Weights of a small transformer language model: width 512, rotary positions.
MLP neurons of a small language model. Each row is named by its layer, matrix (down: output weights) and neuron, and shows model dimensions 240-431. Each number is 128 + 24 x the weight over its row's rms, rounded and kept within 0 to 255. Numbers have three digits each. A neuron's up and down rows have the sign that makes its largest values positive.
After each neuron's rows, "raises" lists the tokens whose logits its output raises most directly, leaving later layers aside.

L7.down790:120095162122127157143094150102173110129127140104120124133094138107135104092131126147127086138103135149110129131116150131154083136113135131159119149158119136135108140158107118142090099106150096118123114168113168135193150106122146151131108125125157096091114131124094067160134148158160148096117120133138145128125153124103140153077159130124141112142132188109102139096113088103192118145140117156134122108112107150119137101115087155138091140139123082136144133134114107214119094099151165115116122125145137098121112174145116128123184159183142143149134125142120100156146132113106135089
raises: "who ", "which ", "whom ", "whose ", "where "

L4.down129:115105144136118123097133180119167114132129117108149141133118151143154107096100108109131087141147158127134117130166115188140141141160116141150159123145102126164144160129143127101121149128111155167117130086122139142137128077109116159144135152132178116136114131103166163115119130120143150100132100122111117129128130133125117134103133158110086126093132109149116119119088113153120130124106170138083118128132138154134124114099125111120143114118098121132094094107100164132100132141136123082161116098078124168171161086120149161147138103134134124150136117149148124165066146088031143149
raises: "been ", "existed ", "you ", "come ", "exists"

L6.down1156:105112115119149152161126102138111156096132158126128128116088141163087188126070160113159127123087128136112120094116162188147073127164191098133121141181153133122077104116095100116157126168165183129123130111101126141133168140102173131139135123142142108135134127115155125127106158149157126092133062111130159148148148085097163136131121124120137105134102138113135120136114149113176125113211153105141111182159154129106112117150093141103115111152137119120123120098125113184164142128150124126142136125138158148088103133126106149147153118156147144098143136078149151110107175129115154118
raises: "addition ", "himself", "defending ", "opening ", "himself "

L7.down436:126109117145124134140171136125138172137097125134178119103140131154118134130108208167157152136150170129124143137151099154124109124140135149142182109072131122123137110161118184102100137162118102105103153118102124153109159137135129128152144119168078117077115112101113102095105121159114142110117094104143171149124131118103108152178111154109154151125133138116100124150084157104098118111107114108107134140132111112161153152151075136157139126105146135165111136100144160209105136126111142146143102148162150141112130159072140171145101067127133147144072132085103173146143120100125162145
raises: "term ", "term", "run", "rule", "terms "

L7.down971:129081128111130086143116138204119116098094087117126143123102144131116125101136128142115143104119163082094122120155105108110134090151138139128138145132121123147135086136137088106176107103122095129098135134142120122115176115186133134137120127127150165128091116129160152096132168090133098136114136116148094101130119174142105047134130151106120135117124169117128149114148136110163136116143113100133148167143147105083140101089176130130127136129102176124157142137098169180153134115156129108131102149129108118122126113109150114099152182081090131141133096111129120134126157148115098129
raises: "course", "course ", "multiple ", "different ", "years"

L7.down875:069156092105138104118099163144110139118127160120071165154125135087098112115106110131095149117109153117153159172123141131094106153130155154168082161133137130107088109125146129128075130126065133143114155099149109163123163135131189112124109137123169149172152131107125139106122103134124132159123104150112110129156090152094161169072123107091161099135110122116157116074151114145121116138145132144140136137113112133143102126100141122118102149174148109155107125115115113206148135158114116113135150105142095115145127106094175097189153125120142142110117140119122123085131111149101130129
raises: "First ", "Second ", "first ", "second ", "Third "

L7.down1210:122139104096152147128162126111146081107143159131162119127162136127120091111151133095098120105098115159130121105150082100096121108142118117156149116116150101098157126155124099156135149147138100144145169145140159079129080095114127071090139121139120123084084138118108154121159147158138127132135131130156129131108116155119132131123137104107129110162127075144147137076118108126140121116103114159117120106125146114156177123095119134133145139142084178117131142131111115164105128139137129112124166133112142108098136086137139113099150092173121093143111100084096139079120145088154098125
raises: "of ", "worth ", "Of ", "forward", "taught "

L7.down1049:144139097123100137091123117147136103110138116156142104126132117102202097123142146130145175146141159092126133125123153143104120127122134148108146099142154153145102091136113142114110077142179078103153139144111120111129168099131123196139136126119128121144178103104060124128134115099119105074166129138143164197100090122113102092119148136148112163075068115115143128147104096087147120112120131139138076122149122105132095139112129126130105115100147120125089084163114098180153138134103130152138094112114130088140156109131153100154115094132157118118157142157149102142107067095132139097
raises: "Palace", "Castle ", "House", "manor ", "Palace "

L7.down1013:113156137088132141122091136124159128149119102150138129117142152169117129141114093144162117074138123122138140105120120142101138121134118067121102165108122132085157135166157147119122121141077116120135157116123150140091148118146135128095114159126203159137154116074153151125103132124153157086083136143126096156132101119113163148135148114137102112077158119101073135065182100139151080124182112099124157145116089152137090143128167126147124143104153149118146106147135106145124121151102095112161122131135145099151139113100142141159152115079129118100115123097120152123113127136117127159
raises: "years ", "months ", "minutes", "years", "miles "

L4.down250:071161140129146142134129139160109136114126121131110114147162103114131115129140112089121131171150170103105110133120100075123154131096152124120134131084152129102132097134103144111113141091054127101137113120118125125113164141129131167163117154150105181149134139120141149119112133130113101109148127090124089119127096143124144112145104155141121121142133137109113159156139141155140131102119175084079117125146094149124148145172161124109149131146132153143101127156148152155138136084138178156101112093158135136118146139100141145153164092091117124168155121108121141116146153097142120111
raises: "Army", "Army ", "Navy ", "Open", "Olympic "

L7.down785:132153138125145078118145160142143106116152174170139140144159129142108157160154139129146158115080134114149128156118111113158160137117150118116115132109159131111099142106114118108125113138099113099133110142153133102120129162099068128109110127118075123085152141139126118125121089151121084127118163160092128122173146178115144140129136188136138079149169098156125117136095167133129140127121134162139140172122130103109130164147082136124142128159137090109116089140098147174128130110190117118100148171138155124167130081146124073144161116152207099123109096147122135136169104134106154123
raises: "trade", "use ", "trade ", "study ", "means "

L7.down1078:131136146137124093092128142128075144132140140145153137127141078107077114158094140081136136119107098108142095122160157131140145123156094107084094122120136142131118112141141108128128131120096101099129120120099148128135158158107124154139130092107092110151197109127148122137110046135165064107176113128096135101147119162125156135121120117094142130142095103155125107161150130126080160145121147120101133129081113157164096127157100150130123160127127120134086108118136131163126130146155111107126115129100181160101145120115151104192136135161100128128098159118116109129098119130193110091
raises: "River", "River ", "Sea ", "Coast ", "river "

L7.down966:130130171125106149137157126119117109156135139113124139097130108036120119131106159100144188134128093139132147102144114124146102126129091145126118125168129121160124133130117136140133122160126124151148115093178127132161128126127157118170124098144143127176100116140138136110101105138145105139130105124120106118114120101125109087181139126104116108131158118143130149139174166113163122148129144144132117109109141121134084089136131095128159117160107106096141179151099114255112155088174129132138141121128143126099136157152135119125114113124113116151102144147086141165101101163136122137
raises: "er", "ters ", "able ", "ter", "ability "

L7.down876:166156139092123139135130142111160172145101157117142152131140126090171102104097112151123111100122126109127117148175142078116162156154121144076125160143082095130117103139121103106117086098100110124114109122165122181143123105165153094135135166052139129176127156151128147129164145174117173130082128140166164147146135145149137103126152134121120080157128090168116167131090123122129140152144107106114105095130161173144145118140135115115164125120116172141127100138161147111153139163108173145177134140095126127157146133136140121128107136169124131119137110116105142133086105138104135147
raises: "of ", "Of ", "of", "History ", "trade"

L7.down551:111141146147114180125136140135100102158151117110116151137131127110064127139115140115140126132164169150130131140128128126080172094126116147105110093149131115119166095123121125100146175130112089121104155142119130141133155152080136083156105144074095131100160174187113091108160125122142099126137144116128107146138124134164135131122165114124141120142157166190102120121115127127176148107125139138134123151122090115109160141139176169192089122164146109115161082117101117238131143123110141141125102159152119142104129126146148091132090150136125086154171113131130161145148133112123150145
raises: "Their ", "Its ", "Since ", "At ", "Much "

L6.down905:140112130148134145144132122090114085110114134096144122186109067107143108114140139139116126085150144084133151128152151124116194120120170122074132147144157110118142105121141143111131141131128123143117098159164119100111140112155131148135145139205126146115115109135115158146072131165128127150151139123102121096174123182091152097118104100147125117117125126148132154135133107131140118146230108158133182146127134150136172143145135131142111148133116131163117086116096135229130127128095119106111114133117072160128107134113131114116159145167112167114169168121168125140100152124156113134
raises: "Chicago", "London", "Edinburgh", "Fort ", "Manhattan"

L7.down758:163100145127109139120154143082157119098109116137118076148117149121081133139096201109115100122137123102129124141119150061141134140105168122162110129154156095120110118088128085153105115112102065122137146111139130127153130132131139129108098137109120162123143118169055123149136133178133148128102101110120141152106180096107109125115088145108087125101082128092135127148097149147150152124149163098131138157149146086099129106152097103189137163099151115131166121112110114154133147144145142129160134112124115105150137134145067147115135180135094140118136098166134120129168142131138143102
raises: "which ", "whom ", "whose ", "where ", "be "

L6.down940:148111125074174146145082159160132147102100071100128156149134065171063104110151130115117202141113124114134145173113130170127160155151142143127139163126120108091107112131123116111160145128111108132106111100100103123138176082134141122141178109114139134118132119143141178087123120134121103149121140146117134127103129095151136129143144144101133094163131153116170104140171131141076116185142098108126131118164164133101094151157129163160131179143120140160138175092139116186127119089104156083118149103141120096108088142143123126137108107099122054160134121165132129144124143160133088173
raises: "neur", "disease ", "ail", "skin ", "ane"

L6.down1184:136163136169140126158084100114099125121173167139116129131159118128150116148100116111105145123145103140153103091129152157118136143140129132151144136169106110151138144139090130136113133122155150087090115102173093110114143154154149160149158156088076115104117165132143101140111144142140066138169118139093133121157103155155100108107164122123171172115163111100142165104147159132112131101109094156106111140129175119100085103093148144149105136150132139106132092111113130067146090100155081130155147097099112138111147150104125130131141086120147139157080110118109156140120145145153168117
raises: "ed ", "ability ", "es", "ment", "ability"

L7.down991:118133122097101126103153122136146136100154161172145092149139148146125129114109136151123082141119124109143168107121117119172132126184125110141154119132123123123124106159123113109130140122131133157154074146110154116116094105137107163143128125127149113130131143113097141114105102162067148128120123198088126141128172160159106115104142162113135125147174124101120110121157106137138153181140121092156148123159087144124164081095120130153077096126126124097164133102108071166123129072089151116123109122099130133159138106125056090109115058095169142143118140111094103140137136120119147108
raises: "response ", "result ", "way ", "reaction ", "part "

L6.down1005:119172114130147148100152162097123137136135119135133120161138132127050123136119142150143089100123120106138096125125155201103148135122120162127149100100139113144176156130112075119144111106110090121101122149140148152117120143087102137151108121110127155096131165151133083090138102130132140084101113119107117187110113146136149122114137140149142153137122104140137144122135134122189107148138124126120142176127098145143109063126114146151130126105089142110114106126112109140133138103124107121132115119131106107170106111149133127152118144122174123123132092181103142104098157102137196136
raises: "Upon ", "Although ", "There ", "Several ", "Due "

L7.down423:104160082118112092117164192128133101135198144170113115118067110181098105121118142165184143120134141093098126120127169133120146110096144140165093137096146109083135120124115174114144134123170119097146125150107105117146105128110131172130135129103137147154155142129163110139121048132118117127102122118141107088116141136117099124131149103133119161068127130125104168120128164135187137096116140144142172122143115144132149126139132102074126116145119151170159135152093180083097165115106110104146122114145146111141141108106136181150164154166166127132094107122127147102120170133109153144
raises: "largest ", "most ", "fastest ", "appointed ", "leading "

L7.down710:139157081135127102143099130087107113113112141135171121084152120130100114108124126159131154147118162067115126156126149135135105127123183155179130189120109112162110095127125099141112135138143102129143152111113075105086120125120153123110104122141136123108130141126092172167119135147143086131183173113119118119116169173116144133140080128107118144092125097106128136121151143112124149141097108161140150180155116119103099132094126185100131114177170140147153125156163161196105130119124154122156096142146144193109122107104128101123114159131155136101170127135139145118147096152116135146
raises: "death", "use", "Career ", "career", "death "

L7.down607:147107095090169135124099127185113157144157155139132125132094115182142100086136098146106135119088087184123142133157144126165153131084142127097148160190106117158127123128127139122145096150129135126161142127137148125070163137118107138138115139148078108105126137141118122104115159130093128108119141152174178141115136117157130118126138163162117127114140105123100076119107166152073146135159129158139111150117108123145101094145141114149100119133133160109147136096159134206173142083130145112110135120094097142141145153131105139122089129110167163135150174117145160085143145123113156115
raises: "59", "58", "57", "55", "56"

L6.down778:120119086108092136158120117128119164125141135135148150114106138158114101129106105183083116103128132160123129138121165127136122104124120145117103115126112104169100103108148107125095150083124109116119110164120140087136125119111154135104161111103096129102133107128161094125165153116108134156149124145120133128104087087128127116113082151091109103145122143111130120130119167115164177123113118123139136136092087140130133181122162113140089151131138149134124131119121118139160132089136186131123058129159113173093116154152115124200137137099157120117130144142152141144115116162162104121
raises: "studio ", "\"", "songs ", "album", "album "

L6.down439:128125132119122133112162124165152151132140105141138137153119149153073095122127136164119135106144118119100151148128110128146135118106139112133122123125147128163133126107123105134126166135155104110138122140092103106116140163158108179143132110140100161139117131135126109099127148120124141146136112111163120138104123154128120124109139118148121163175112112141077106141145128142144181153127085099096115117134142106128111137138125142135157111132129122141138110099153068043144132140117160107148117139140128178161123098121141095122143081096153150173116139107147151115111176135141063130
raises: "into ", "later", "eng ", "left ", "left"

L7.down319:136161163185087146104112156122102124138150100117110096131127146241063138135105108140152175097105127157149095132090107157088141166141140122102123095135125131133143128191077124123111119113100128168142114172127101141107128141151123129084130122133169157114123144124133106104116169161153126126111143126131109091100137098150117124153112163130159094114131099127128145123101143108092140097119092123124130158108118071090132123164125146153135094129145134138142143132116171156096129113152153099156131163130102113131135140105123142146106154110188124197162151130148156104150104084135171181
raises: "years", "months ", "hours ", "years ", "days"

L4.down56:124131115146169168127138111116108124123145118129135136159146130138130154121109166116183111089146157107150158198100133098123140110091121087120142106141089099093117084114127112172134131100139075132083100125108170160141113151121121130153163138084106138129142089159125126164110120073164165131139147103140093134139152094112121136121125115145123127107127152072097144153134133135165123171136112153162127107107107110099141146108099109152099151143084080107122154161088118081134131157151107117136157151163142128159134122125071100120169098130150141113126115154154129147149145150110158141
raises: "which ", "where ", "whom ", "producing ", "whose "